{
  "hidden_size": 160,
  "norm_place": "pre",
  "norm_eps": 1e-05,
  "qk_norm": false,
  "init_std_down": 0.00621,
  "optimizer": "muon_variant",
  "lr_mult_o": 2.0,
  "warmup_steps": 200
}
MLP neurons of a small language model. Each row is named by its layer, matrix (gate and up: input weights) and neuron, and shows model dimensions 0-159. Each number is 500 + 40 x the weight over its row's rms, rounded and kept within 0 to 999. Numbers have three digits each. A neuron's up and down rows have the sign that makes its largest values positive.
After each neuron's rows, "fires in" lists the words (lower case) most often at its 100 highest values on Wikipedia text that the model never trained on.

L8.gate150:492564426568528506454498511438493431493487557521508445442483526524427541505452524493496534463435469534479540511467533525573558445503515498459536441456517498448472460505496447433471532521517484468473554492528645462502471545543500522596539557535469443488503555499544586470542516547512457502498527467435491509524462469505515477534403504482462490508491536507448482537523459479546554473495520475459513569502486561522403560477496535484492499520455476504497545525537514485553510418494428
L8.up150:437518497481487522500607493462490477529439491514547467492454537549518583410541481452515484528487573493574397551480506544440455465510584507485549557501537566537475546511443560525560541479526547499508470514523478530536497484476438557511487477493468434540575478450518522448465487541523499520513472517409500487452488541500455491471530529535588431542463455509478461482477482513498518427435570456501479531465467488474535514501503500456552509453478512491501496535498484538562455505476389
fires in: "to"

L8.gate382:450535520518491463440469511518517496520529514525496504467497520480558542549554473511503586438458506484610474553464462570396478477489467469488478516447423506487548490476516426555507492484454498543500478529509462499573502533468533499549509548485546503452432520460543524478382477514503458533536488489548457518481539517481445477493524533538482505533521505469496534446535509552581456444562504443456563531500467415480517448566474460474585534540544506518428503449503566490492505431431516
L8.up382:549464513552541478452459428437546443527482479474497463432455579519467443516553530423481513515471465479472539451503454448544473500479529509571542475526494473458567522567524483487503546510540483472419541528423551549420475497439520492495588540433487466467527481485597555509534473518464429522551464556489480533528480429519528492539559558462471475408485569463485558541533488507538513470485479526541489556536470468560448523471476530549545502533477495511498517507536508528505518491451445
fires in: "of"

L8.gate72:482576426518516507508562453553477502548499506537522511445457562514517522420452469515429529500462535472545537533528451532548505450487513486478451530518491477494470507529493506433524600544480449491472507572475554447490551432488524484558504521503498490490514535496515537535473497474525491560465484476390419464571488531547569504425450505476460440533533485529459570479582490464546475512472538500560548497526480450490458504497585510569538504518490494525436505568562433464473565489500440
L8.up72:519522510619521464489564498490514489496553469503580459494530547526490568484459496513463539425412489481513497527520480602569564471510483493446442507568485446442486482477527544467483465498516475513504439523483494534527566526485502489520458453555530459508536466500491596570442455462510470529472468507491406446554508537486435453516429455472549477499523413423482509501586504444518485496464535515501471533479489400533476487489550499541554521514483554534522542508539483458522513444476497
fires in: "to", "was", "is"

L6.gate206:519535449532499517403532437534470534489434577504471523531520461509512458455500563476546519495549438491522449465531524500463500519498521546508536538498450485542404473487453565445501453533473486545563550527394532513490528513513498545443536426502512542492465430536519485438517477470476534515491511518512419506485488470468518464553490537543483504522572485503543489408487531487433541537501497578499521539573546587499418513425553517526490461439490528521547472488490502472498517443407547
L6.up206:540533407509476467434512478529549555518449487512492557442463525592467445519539479478490539500559512530475592503484514484515566537520484532451551444543426456469478482564488585536510517435540513521493553427571533489503514521468551456534477512472503469452517536499448483457472446478440465553469492451417482521536557505552533439501527467499568534494529506529490527506566439493464541523478490501549525512518415475536458480454542495418453484536571470469528469532486531493555461453481435
fires in: "was", "life", "is"

L6.gate292:534423498500478431480582472465455532570537487454532445531498505495501501496531576447451537547437524561532505558429473508492474483480523527468560514499473491506416502554412467485529481547511509496503518485441416499502467558475598577499516481552519457470516533433518562465550508506443479449505484441580575535550522593486452575448535476446508521488472500566498518476547519470490531520502466462577498485454460504507479532542483561531501474517482455522433493451526470464479440517505520
L6.up292:521514460538469456525437526506546400491477530478543527445470570474514574504531550538483496505449537489607486458508519474512485473457532449550497500460520524500461437472535503473461542480555488567472480490497540562501491448468449415551501515476529457538523446570404516436485497536468493518493492499422496431542490532565564503450569491456518465460490589525544476534516508470465513497505468579521496509590471575526493542516554498437514463511511517464512514440530459567565493517524445
fires in: "to", "analysis", "saturday"

L8.gate372:468456420556520471464531495451462515510512467434510483518518486441451530460397516517475567511535517470567509504509566584512516489430469550549447476433544480529443556450527442462514561563542378527479510493484498557515562456524524437526551528494505463523537496480450523518510465484591499533439515489494430481507498497547575513542481571526541468467503475516550499547506482511512459569490463533505448533484524459507558479443493586475546466506477483562493538504568489430510509469509488
L8.up372:543443455513462427465442536397472591537474486566521543468476511548430470495591443512585430452521525516552421498483473494545494497527525500442496444506497492510411513460466469501557529515438598484497481464409517521525512559467502497505495528470500547532564488508480495426505562488445523474512537480441470460579496474504526494480531573455512475550562503510487439508462524523480477533523498526482502519429521509491496476505585477537528502465557484501485498499564422516525513479425486
fires in: "and", "is", "also", "was", "less", "more"

L6.gate243:575510475422506500534489456490527492504523577510460496488469558514539463503549474407465607510498494508508569492512401500464544471548467523450492528499452475554434491491452464563474497506551385525501494512491465539456418435446518511488492435476529535413551551525481569480475447485514517519453477505484549558518509489556491497506491455469514591497547538492528533453488547488456504557452547479529597446497507482479485573538430503530494578511495518514521467512517557510535478484539520
L6.up243:545477501519515481485498522482501556490504533478549537462531521490498446437474587513454506477490443424508478510459506484535462534376447376477420473484515517573433516511384514598494513587441518481446530508478513463484525505468575534512523543502515464529535545484520533538515488473490555537502526481501526525461497502476488523478471498526469551479542550526506493433479544480482549581505482552483535466473439504499555518460548462568560521472513484557482497500506565584446519488431447
fires in: "with", "by", "as", "for"

L8.gate241:476503533507503448454504529493530519535463534495419525426536452573532491466499503474494466493509510490510573472462527585520546514490565484502527506474539443473489476469415509535554486443485508431476430550501492543526452547445506575433445591469513503445562529497561522446484478589578482465473440467470482536510462526449565504545490493433468478540550523532536443454525487467496471508555489425530478550433497450439461517529500524560516434479549496560528444550512440536504517521522492
L8.up241:481498476447491543482397526530446535450468519510536502503540511465512461482529496552545480476496588496550536596484418447443551489442555555426492508509478499445461533424434489546484458541429522484456467590429423471484532478429525477533501469535538508528523500496543477552438475549539534575547542534469606483522511530520508521500425413503509512519516497524529499521523522466453487503542528529463500496524435493418478493495540527534452495482462521489494565491474463494511518483453572
fires in: "cm", "km", "mi", "in", "mm", "m"

L5.gate270:526432455555499443506487523502539482508461566504513469483457515449494480472554433486446542537442570521504471600523482503466537476554562505491485445433471480531462438438512498501493452564466478503576473479529538573440484443462427452472457532558499549508515460491483456554507542491432543485505531518524488476513495523553511561469471485534490533535544512475489467511451521609516539495499428587495450527481596526450451542514523599531453506527480466461530456430509524536481470463517515
L5.up270:549486505519535484490522427512478558432449447518560514508467516513402501432514463448528494466431545598533492482446523526549494491499486423502541513474454506460473517532519504468467523504441501414544470512475468439506513506499448534498427532549510498546518566570487402494519475563462553451497493527486518507575519501546513495413482510478535545587545520494468520468516536543485546491555477593523402480494514574498452491513509487456496437506451535553486494449464439469462541475466465
fires in: "an"

L6.gate434:478489462513576488497592480461497563471484453526557518514496526457534509503539465553451552452515469493573509459506487520517513486512395456542502484504522452516443569495446453442511553528507467463526543605544534522431456477495489498497491466506574448425495519507454518445469552545535524512524506399508464519548546538503505536507448514522558481482478426514515524482475538482561531500534539551442550465531511561593518517458514509462482452527524504482470442415556503574481446428475469
L6.up434:481436510500557510497512531495517555459481473585546399499497508515513475538489537484443505506529500545488462454407505471534515527492544495462490492453509525483516490469442459542537435444486512533493423438480532563478431422559493571468515520579534442441507495459503507440488540526566455511525546443470521501481491538487489524515418460536487522459487444517538481474503482464536555495430570477518535476540606517533479433424588474484524462542516556508523448499507478459552477476485591
fires in: "the", "s", "and", "you", "in"

L6.gate15:447511506525543458514502448538492456488477506514486467538467505504482522326474540448468562493513496495490497496526509525474570507492498496483427547453549488541468459520526528540462558490454466557534487462489500488461433446480435490508472438431504493515527575503485516503512508468469446555467556437589467520524539550495491515592434512516529483465533555492545538514530538526565508481517527481480451516532460481511458469488512516535536506476556454579545405410520493506549570526510400
L6.up15:581531486453504458543508486479513566468521477521490550497449427513522501397509534476483450487531502497557569525488501518520484465441543552546593509496483524528477484489475510392508557483528502490502513516521466504534520423547536541559549576541497566470516505465528519509458519572508532495451503508465488537513423488505466541509560532489458530472537504488411501521495505553499456510484487524455446520455549514400468528467541425482577466441455472479502553532416503571409512518420507
fires in: "by", "to", "of", "with", "against"

L6.gate368:579458489536513471499493480433515473551445492539490525554507456424540454501449573440501533529421513486521466474480542485478502558542551492486418464595536483497465479459482507476464509588518535498529508474484526531460518498457552449514449494531434536546498472492526484510488527513494457527491544498545496515558453561502469412516524570435393375462538546498560525561487510518478544482571486476474538499552420445472458556505501534497531496508473510511532481442533478446426504473516530
L6.up368:524466499536467489500457454515528599530480521518415460502556442461477447525462500518570432456483488417502468506485514472555484534445525426504476552540511463507456515505534491507535568504525535459473480523512525472520491552567508485511476503427510510573514523471440499491538493483534485489516502442484590498553449475492498488468502426467462515529530521462462495587449532472538562513604488520506469451465478494428462495579569560510461495496538553511414463510542413509539491439598501
fires in: "is", "was", "champions"

L3.gate230:554522522520484485557539512493516498514473506535562468521454547537484541504504516533542538434480470576418513540483492494519449417480571472513522410540558508556457482497444502453462568542485467505512481494482514552519508466489471502470550483539553476597511520443518536388504501488473449491485498373457458510536442492522443530528488474467553519464569534508442556483465470479473451487516533522478583512526459558494479382551503515479572521472528552464509484469499497508546437467475457
L3.up230:512489499520435517488508477543450499535512468522492523465526496544566545485533450427452511461561467387470483548463553459469491478549527468516474521495536450453491495480483369430482463477437505485592491505533561536505558546479478509453466522554525509469491610542552535515480548501515569545512471460489487574555487492447481487474505453470475494545504532494446566452470504557542436425500551573562496451491514538452500549485529532464562561528564565469479499509494481529486514477501502
fires in: "in", "of", "by", "after", "byrne"

L6.gate258:516476494544542510583502451502544547475429445494410533573512548472499496434544492462554578428425478483545494507576474497513535505504437507570436518523504355481549534509484464496550509451501448539535490519484533471538487488442502459537511460518522461530514461492496497449498470507474489443462514483490471579566486538529495496524564489551542551570505483479502519514553433466481444579489527460516548461541539500464556449482500518528488494525503459549510464527507416466541514575541453
L6.up258:459441469528515501529531463475568468484427587511459444525550506483490518512455485534444515486466537475492561451441534475506529397451473478507498539508514486489559463507502436519501466494460433442512537510525524513498490502508504501487562452495479427540533485528530446481563471479573510426548551454520489560566522561524469545575546493569523439498445564511502513552476579492496510484427499503482518525503486487537461450464505504532478489562458533383443549512517493489439460447571581
fires in: "and", "career", "following"

L6.gate160:568556513472515468461535525473508606462452547479555480576427541478486534440521561507453461447541520523465541496490503609521508530540474485475536548510489450477442506447543448501586489527553558532491518458507543453505446501523467464454509483538458436448459506514505512533559499560489489519496574509513496459489477527488557496448467559482499512452465428464495454515550405558457423568525498509463516527527568517487457464463450566545512484509524452551498483501428480522534464464494554
L6.up160:498530480555538482493497446533439439483497479591458524505519545432489536465476467545502413524555450409477544528492490511521481512509566541481558440579454509461571530560530494482471454441580502495473466551471511593523459475467477544516552545456479493555452423542495482514465477526487518478477461506561534461572499397513528492480485446491452503529520448487527492605499543532514543451477504518530531516559536489504471550475480475575481479442556556511548482544442484500469501522504455
fires in: "his", "a", "her", "from", "at", "an"

L5.gate236:519438543520599554467464437394577503576492527504487486541492515487533515457511543451599530522483472449526498504479456460549492524481466485511469484472562499490493543516469452532484533515519484437504494506547483518443414428504554541489524506528507484539467505516514529418455471538574497491497494432459495502630504555439529517472447527546483519491498516536538422455509574439522523497544567462501488451525546462538426521447485461534538463525515507581537460517521542482521487514502443
L5.up236:463473492416510465535517537559445525526539488546527492524486457482533504547429443540451526522552445498541504496514480482521511506522462460461482513446524440524458475437356477538485464504569529491514471508483569500487429441517550487526522410619511417473522451481507552506524529448542460495552519446527478490489510532444424519551471569470543524486504506537514444553540512508494540531536503471472562559555533451480466525463516517533521473428539604529521536474547480479497519521519492
fires in: "the", "a", "of", "with", "in", "to"

L5.gate431:523497538442559453492581515479525433517518494534456468630461524537472472471456573449553512522571572513510524515487510475525571486500434459508519473477540475494457497515507481552482445487514516460475444456436509501520384494522538500527549514423534506526473526473571497471521565500455507501471522471497525476478485512519476479484572493474488445575446522496506501421430508530482459450530539499486536464460503463447520483543464596609524511483367516481485450532490510506512483488501527
L5.up431:502450498547462410540460478513505533531507473432492476483483496510509561550509529478469530475510555516576539413514524536532514394479452504484528558529538356478442495488439448479481507484534443543510544473465538473467535516393512501519488582507491532528538500524520486470463522458488527445490505485497492460579520558513505492484530557474493461549462486512471532503525531448592429464544470547521478554474526436486526544601460500528507576471433451508510508508550469538489488521498567
fires in: "of", "in", "the"

L6.gate92:503542545474450541462560466413443459508544531514516448549507519497531463493514519447549506496517440461450532477464493468527543452494471518541545522586527490524445452503523481487489491578528552452545487532451517548533566478542541512494482506537480541522442389514527535531491545502517598464426454475513565426472454488442556550451518514534492541486534516527422518474425549526458467560452461443453463516485486539492481481483470496567569536512535561499501479479573432502475454471474544
L6.up92:434455500477458513538512472469512522511584502515565442578457534516467472500508541460466514539477476499536484491524509538407508555507489459491559534535464468466459537496541429429480455465439519539533498472532492502472536538438545530474512528487512566481428532502459530432468528474438498453512470523529556488486533462579506458465555565530497548514473480517450469425524551479523520485565529460410551592539460554486578477573519498546492504535474523519430451485536519484478392541501478
fires in: "the", "their", "laurie", "sauron", "nearby"

L8.gate52:550493500538507481513520443535483472459513450504472506510496449442528543502492455545465478423447549478403495459514408541516485566506501549484545484447486502599433568545512560478480583567537483484539477556465500508452479428559591504523533514489545505473561461468496498499526521548519533515454506499552552468508527517539519513556445576523490489529463495445486484539507520424430508555522550441492474554469502519519484512514459461444539536416483487532484514435484464461492546397548489
L8.up52:499499504498429516482484576521426584513539512473597471511458475475458486491495530442589511523534432502509459463504477542463492508516482534454469547511424500538397511547480531499508497462529431506484507446560453486495502462475478491508518448537495501555502483474505440549475545462408521437447424538521400498573559542493522467538513435527500512542509508489461574495432393501575484486542539537516466505500523502512505521534504453515606510539536487510496571460474530534472507515478456
fires in: "while", "with", "as", "despite", "featured", "so"

L5.gate2:518536528517517453556466495524555488522505562582497436523497488497572524508530572480553603503488410470471508467496448456495515456439464429503585453482476490510523500480463424468468529451567456507490515493515459476448444543501535560538477503523572512434531476518430598459515488535517522509495455413516508527493529548456529528451466549503520475416505575455504526453455527543527523504526476500480543512494509523481456504495425573549521441468478446521483438442510553519486516472536568
L5.up2:457574518540460532453510445504505486424478524537465504491476526443490448487515434559507512500480496459448535547567532575492511512539549470509485526481466474553529463521592558509525474550526438474504519489428485531556542506528469464489489472450409546414442551486578459590469484538516478500514472454516530432482505481546475513454482466528461444509487441503490574607529568530510477476504465505510531454461401500508490475514472491530537528532542471505546533531401499521449520514576502
fires in: "the", "on", "with", "for", "as", "of"

L3.gate401:484392534505529489522519516505499480434505529538475566557424547391506453537479585449439563544449492544567490484478484510484519453541494443502548469479514534462539540518432442530520501495536441541506508578550487519509490484523492541438518521593468474517467444537493515492472442479455529423440529539487453507468475521514535505492481511468473466530491478574546530427520574553472540512578509537464526522518513504518494505435559500458521518451486502478530492507583525545505536502394452
L3.up401:484485503553470514495444538556481471489464511522454418504540554534481452521554504567479556500465462516508536484535512573460527472540516434485472553476541541511563469504469505544568424522532473485496511579486450469524508556516508543546532510436446521563453468532534443501532505492479564416500498523501503520456491472485541531531486441488466477541497480506497494396449537545502531538476538610475445556554554542499527458577456506474520500433501438475534521522558428419459471486477419
fires in: "for", "motorway", "of", "satellites"

L8.gate81:533506509486471513511567485480548472517441539554507487436593518572516470562526510430515571479501498502545460521450439438494518508551493503381490456461495505479499458386459491582522514499582461450539593537501487507466428448459503510505493472528557500487465523378520554510559457527535474562515504502469487460473508528511570479545505465465466447558512506473505530525508472501455528489530493486520533496452423487444487545565480521539421465501466545513478565542515477501452485482531490
L8.up81:472555458487530508450498436486553487468473533505504466398505481522487499508470557534432576478518557453576467496470460533503557459545477575483523533501472519519448468537474528512527572486437445515430474522555537494557507486501434475489482526560456520548477535479497525552453495405527493547537512562525470491489475501535470503477482490499458511616488503531480438517454450530606449525523486616489524494504525488511484496500521503428469416518479481509494460537496580463472443540412518
fires in: "at", "from", "near", "to", "of"

L8.gate33:525478431511567460480534547495488505475442540467572561444492542462504540425493487528483511539498529547512508482536565483492517472453554492479433487481460512477420563571534517473489508527519527505510452408516531472440506553455492496500561508550508472553564498485469522473518467470467500523476547343552426443543499503516537478528473517484561508473508499524519563557541511547487503560419547415454427621509480521476441496539492494537514501521548497522468512463497540526448488493499502
L8.up33:407438475532529574549490450548442446489451511461535591393459563515495557532493485521494519543460566502572530514502518459465476501501538474462460460469501487503512512524421506498519536567481522532511435512513520437503467448438472408521445522483447487564524532568478545454479463548553480536493541445482449577501492481456532488524532533437566525465474492495493486547538518470439517503504503445466502552565468550485478444480547495562467510484537533530447543483476444536521566517466455
fires in: "to", "had", "would", "was", "could"

L6.gate312:516501516423608543529442529499520496515458445529410410541539491422467505492477469513397507481543488497524495455431567482469493483471545490512457521505473441555460547481414417569543536529482572481518563451507434475539569569589537494483559498506475493520542462486424476525496472513490488554524499473512557492482511537522511497473474520521526521517472500406491468487523418487529488511561534530504527462496433458583561496513455548500496477497522499537453510532504497470540438504514481
L6.up312:509513419467521510508490456499513506509478485562498551472494452488491502499564503450454522496536455473449530499473549419407563545541389492550484506461425586460460497478580527514496523476552424490555519483470511439458537467535507493457510469543546509495487481516438495456537531531447515495516571493497569485486520502559469481515477589519495560483467483455564458479478486514488611530422470514517558446527507503453487448434611557485522526509504492535437505520547461480517514484458467
fires in: "of", "for", "and", "in"

L6.gate342:539473475454515487519552520493522485462465505509487506545473414556564497500494491491544546555554509503467472520443546547514482606443550494498581468440489454526489544488545549516504503492497513498445459412494523487539462422497542517507500460479481549457548459439451468551436476548426526585484575524429464528566509487548489460555501528465510456414498596450526537438508455509457573522472514491475544485550492522474467462539492485577548464476479453514545500520431517505528548477506541
L6.up342:490468484503497535489560498557450516479523496458474549487523465555554429479475507486490517437412542458536550525460470472467508438437553534417482535516501496515538527491526468446424524493566529540433515534534524508451522534504506504437430484556552487482506495544433568521491521489492515486492499448516484469512472570481488494513583588472567446435531520487567502468563503497493453530504509494529530417525502432501506485588409543576488471462509493516489569487570434520456553488482576
fires in: "as", "also", "not", "remained", "became"

L6.gate345:497509510477533440499523515494428484568461510518530468490452541579562459484456496371485521514534449424514526516496517496492524436469506494468556589511512536557498524505418453546523534543468431527538483492506441492486434555534423486520551508501458470530533491475473485491499513493475489515509486472405474543515515543527522472509458462506491543489492505526509447431507533511502483442464439442593498519592494532581439525501526524448485501434510565530589430493458475487532415502446512
L6.up345:534539462530561473536487412490524477562456554503459503517467526481519549496490440482539511510494530524544482468548474550446516422436473495431525516506444488568515429498468425588519492555479518505521488439480491552486474413499557458539491382421504479494462577464541523519520479517447405524541486568564499552495524520538498469492488518524491493539512413547432483535475460462472526467465482583508488478449478502530489493446457501484506566588511453534503500534453524443517508517537508
fires in: "in", "on", "for", "about", "with", "to"

L6.gate362:554387567465525508520533430472523484574432519473563505454528539465446503475523578477509568522510549498556500478462410468464548476433489453516522491500590484495497463482489442472518576523477480491517487539459525515477500480443495441502502569458548563479506495450437508439500520466491448469493449523554502535542533578519557569512484463418466559452528475528538566480501539489520483431542508527485539498462504432478516477569516549479515507489534452465470489491577521510488520425469448
L6.up362:499451496508489553498561575474462501563430512512485556506538515476515470509456467471497442554477511408433504539518477498527591419445520489507494431477472468483539496484465512528522481471494541445524513600597455479414518454419409525536499456527460470573492532525556538521496444506470586479459480500479503516534478529507553501448538497539503519454469434439456565459463512536478519495562459483513560493567507510503460573536465518480487559532548550469541503539503519511527465437505505
fires in: "in", "on", "at", "by", "of"

L6.gate253:457571564522442504478464454512462474511543479443533486499472502533477542484463457532494434451544564454491536557438438481504535583505497481544492513548488465519509584460410473526551439573533552551512511459472511506458470526491497515471442495496556420507532510462497496485563556502484436549445525437489533402490532506451465500565472455561512494435561492514518498557481489490499534518497551534543571497435493460478440468481538557519478415547536526481493529429455489450511561465505520
L6.up253:521575503519535468536484512580492507514440468505389507493562468540435474485458521527562483497485526469565442504567551439514515516466478409528489519483534456458480468430405558506487522513559523517530503517550475520469498417475491477479451499481571490487552445462461458494510577433516470517500498443428479569507543484508478523550613529421458502530526507519489494452487415517495511548531525482522592516525507496482503490479534467492518426461458479530464491495551518449544517510448568
fires in: "is", "was", "figures"

L6.gate131:508486509443553550550462524411472511502500498578482483467517496532521498476510481533466534564527508550565509486457568456518460516472497541504463546427500556526474494510551548469465527469507502484517480489480483520401462529501583466533525576504508542501495523478456487465458492485454516532477479515543527524561410548528573523567399557498496403433481513512578587501465517436517554533481477513468492487551508514494511526473455494559520530433523426464471505509477521495375529456456451
L6.up131:468473497487455550550480533433440452495501547521509425535488482526497526504551392518495511512520506584514515529508441502489466483430584460511499569474488524501481558504426534437450599543511573530547489558511504547492451440491431458482542508581543506469493517500475487517443542419509502456510437496535525548499500436574480502544485467455502549475481493542462527531522542502507496560502485542466471542508542526482492538482526495535545459470446525390466506451503501541480442611489469
fires in: "the", "their", "other", "need"

L6.gate104:541510527464559466407546479531511489458472544565473538517572517553551537541485445481510485566445551522509495571500528504510498472567532455523588541510461467533431505466477503488498500504488538457446453511478458541546444460501489493525498450524515433508486512437481580491534490628454490519433560552555486546513484460517498506453545489455574468447437507490515438551511510501484480460453460545536575446521451519445483549525441512494531541445446563463470461508522531507548469442497515
L6.up104:558439583506503520498486562468535487451548494541500466545474502484514425449453435489558553520462550504499443496515481530445531478473486414442504515559518534511528497498502450493499524545576420482472528507527539518401487536534498491474540490506477521458418450527486515493547477521495534485469523444526377467502546461549538459494532532451447487474501532563488501511439537550541512519548508528536463458528472541533560443491454472542386559460444527521508468521454434549466449503454465
fires in: "this", "one", "that", "each", "a", "an"

L8.gate298:554515427506577551620466424540446477491454506594462451511520540552496466528522451436433583535485560495450567493422519512440407513431498519493585507516526490525464542556458463463453488539499496503490494519441452491506486511485542441565556457511492497498536512546493483558500428491514483468514421491525473472485495539481512528546510500554473514543590571481515514471538468505463532487524449496466478482470546558519448514469482483492436550488518535551462539467508489490431496485483521
L8.up298:488565489516521540519522463429451504376554446519525551497493493431436516549593485519524506519571483465476450498506409491506491562467408528503540558562452553486475520501514485518507547524548486539546473517540570486445534517449549512472507471518426457486487443503524402471558532492465507481521402511522508493574464567479509506490470499510483569497441501510485494487512531507492502564494499484484541490538470514470462479429553464532481574486471481418483490446485455495533475511583567
fires in: "as", "newspaper"

L6.gate1:469536518435491477501558462482491518476479532556443554441497510548493435563552463447518578429523453475506480493514574528487540432541560460459438494507414486498482527496484478513480557492557424551526563553441580486452427476498507519515486539496574477531463525501524607432480513552455479501480445453510462520409496450579542483500505537464505467490493471551432463457486513492501501477447537518470544500472483512572411560483529494519483496560508497552489465544512495499531510518467443
L6.up1:464494461478462467537520493484450469529474488543574432513540479512555470576475511481497549548475472570530507479539582546495494524493497461501589473437523501508526503454505467533479538456498455455504403479455477527498489578506497475476559459553484518485413507453538449541577468550467507535476507534519446577547492553489484512545560438540480487496483530513522524546501477462540630437525448525559545415475499502550493434432494504473489500472549539470522489422486572527527462511463474
fires in: "in", "of", "within"

L3.gate199:488490558497484536545432570506536477500456548490474512489413461492473578459537449513393506517535546487497570490514482436451494433500509495533460466470499531410524409535541418550483533530565492600461434532528479461463530488526478478458462521504537513519500462551515450511522486505463465519486497527537582559454510498558514508591472562489484496462515518551551439500545416548528489522515488459524505503452465436498464561566483460517523528522505488433486507476575481508455535543533497
L3.up199:474455565522482469530473542494515548494518570510533480489489499540540549455443506480407508541499453520461525532401525522561431447445561487472452482459498512419527505542506471505438546544550530518447499468492491487482492560476442494503527466533559480555448568494542492491537492555454449416467412558584556521545477528552490506512485533495442535478483503540547529522500466500522481484556502537506487512496476477475490525426495478447613512478406521416473513503519536489495552570532553
fires in: "force", "river", "arena", "race", "forest", "canal"

L8.gate204:552508424533461491510563517524530589463490509552460525462524521474484508448447495582519514566492561410508513443456550515535501439522497476472477497521534436498477594444535492463548506509480437464461480454449480525537496594520539604443509515464486485407512533462536481526494487554509427487549500520527528483514540502508490497514492504463489493491504485416583489395505523517568489522512509476433548456513473521451500519586539467553534462487488485547473486467480458497529499407467550
L8.up204:492395493493584486529525470551426472475491512471530453494461495509469481493492466479488502502489456549511535498514506522486475546468554519460545444459432537561539532512484498479502474414526528548574491488501447471512513432474506477549491432451444419552575538520469505495530516466471491556456583473444515480458534484572546483576510482495505528433550610438535483512482437476534616478437525527544488471464501530517504470488513544486526558502552527538503477465488490515448443570542438
fires in: "was", "as", "professor", "became", "also"

L3.gate183:512510476543451459518488471458564522585531541519497530482488514486491475461522487488436555487473470570426523530469444460445474507567500448566526507527499536522494494499511432424469567532529487520558533495483555504571435527532527517484515496499474481490484498530498509445527422461454550483500586475471466464487467458499514517547478453600568516489491534514480475520468558527485462512446459500496553481569483490415516512496431615504529577497470498480508469460416574474474526448519388
L3.up183:511491567468465489530421529519478556441435520488486584518446536523445521505400442419481493536508502565480520508461479563599501613534521462489593495522436532547514532509452490402565521422520542453449484480530518571515560523514465516491505506452461487426511473518527472540557522476530553522549503434492472493527443478528483514499466442502535505474523516524486478507487465506458508484477496517543461486451476513519443508426432545431551487519504536552536524474542512497475462539461535
fires in: "at", "from", "s", "attended", "graduated", "heart"

L8.gate394:480472534462553454509452460451515533484520487504519558516531458493570515459510555489485562464515543545499533528492566518499534521467434518504416528503570499480513475427448486555459540519569556453486478481486595469439468497465542577507491494493548460430434531521481530486410480523530398468470485488576456491519462453550603546463456475406515506501492488528556478503472544489505464471517551510530522531564496477555533514540481479511502487511482440462590481518573552484514504449511566
L8.up394:459461451518472472530520560486449538495427559457554420465520525408465505526496530475454514474463430385432485500478462475602477521530501510494476454512517489525499511482511461551550508531473490445539487506531466447480489467525480514486492509495610534538534532501478491470528521563499496505449481511542561456506450542451485484507501545595456488451489468535477561473546514505484558500547506515472446449560588568492478550533523445538598580465579462533466481523515502528497476468551491
fires in: "the", "on", "it"

L3.gate397:514423474475492465450455444441573493494485514535508527499574521462486532487493491463587489528448474466428496466493498492496537497473448493480502553536581512472479502432530534454518474535471440515516527518465495513478451504606504472536487516444507464534525589493554588473488396568475504517505501440519445515584489486490546494476529523575525458539543547486567530523453520447528466484492526440522410492524537377425530541528479507595507518531505496501495521481529459510502491455525455
L3.up397:466490536476486445401433524514508466472531535539488447446450484474409560543509441477497533483549479462495508454522476500466518515518427453477493570494554513502521499460552436576514563510519475519523440583441479494453481500540460475487543538467493499516460500541538510484505453567506500521564520488527495545495509554400447528520483614494528510505547516480494417513424483414531527414537558480566496455460484500479531546468538545480455463515497554511445539511549528515554451548513498
fires in: "of", "village"

L8.gate201:567581503504472524542536512535475558518489554492533509441458480498577491492502451478451459472432488499545446519518515503391410410513496485488512603451500507464463538556444458452449517491468520554525534481496528470437480445475425500502491528538560438516518513531505543450532514497515460493483558480442519492550457523562539512511442467479428451491534584503474434453521467506469576520515525429503446509597475490508456539496493529555598474504534469549507491492508485479508500470481457
L8.up201:485523480497481420477473468473528430474506512566518517541451503551489572400509478545486510490450502533540534500472517589547585550550485540582498478522447469521435570456560515478570564547526465468558466488528463567440456472533477475479507427530451491539559482409494542510420445385520511428486540500479481470465543482451514543448445515510502489536494473466478530515519477559451556537439508505509507489472474499484539450508526555524491489480547467544542477544468525517508529513523536
fires in: "to", "later"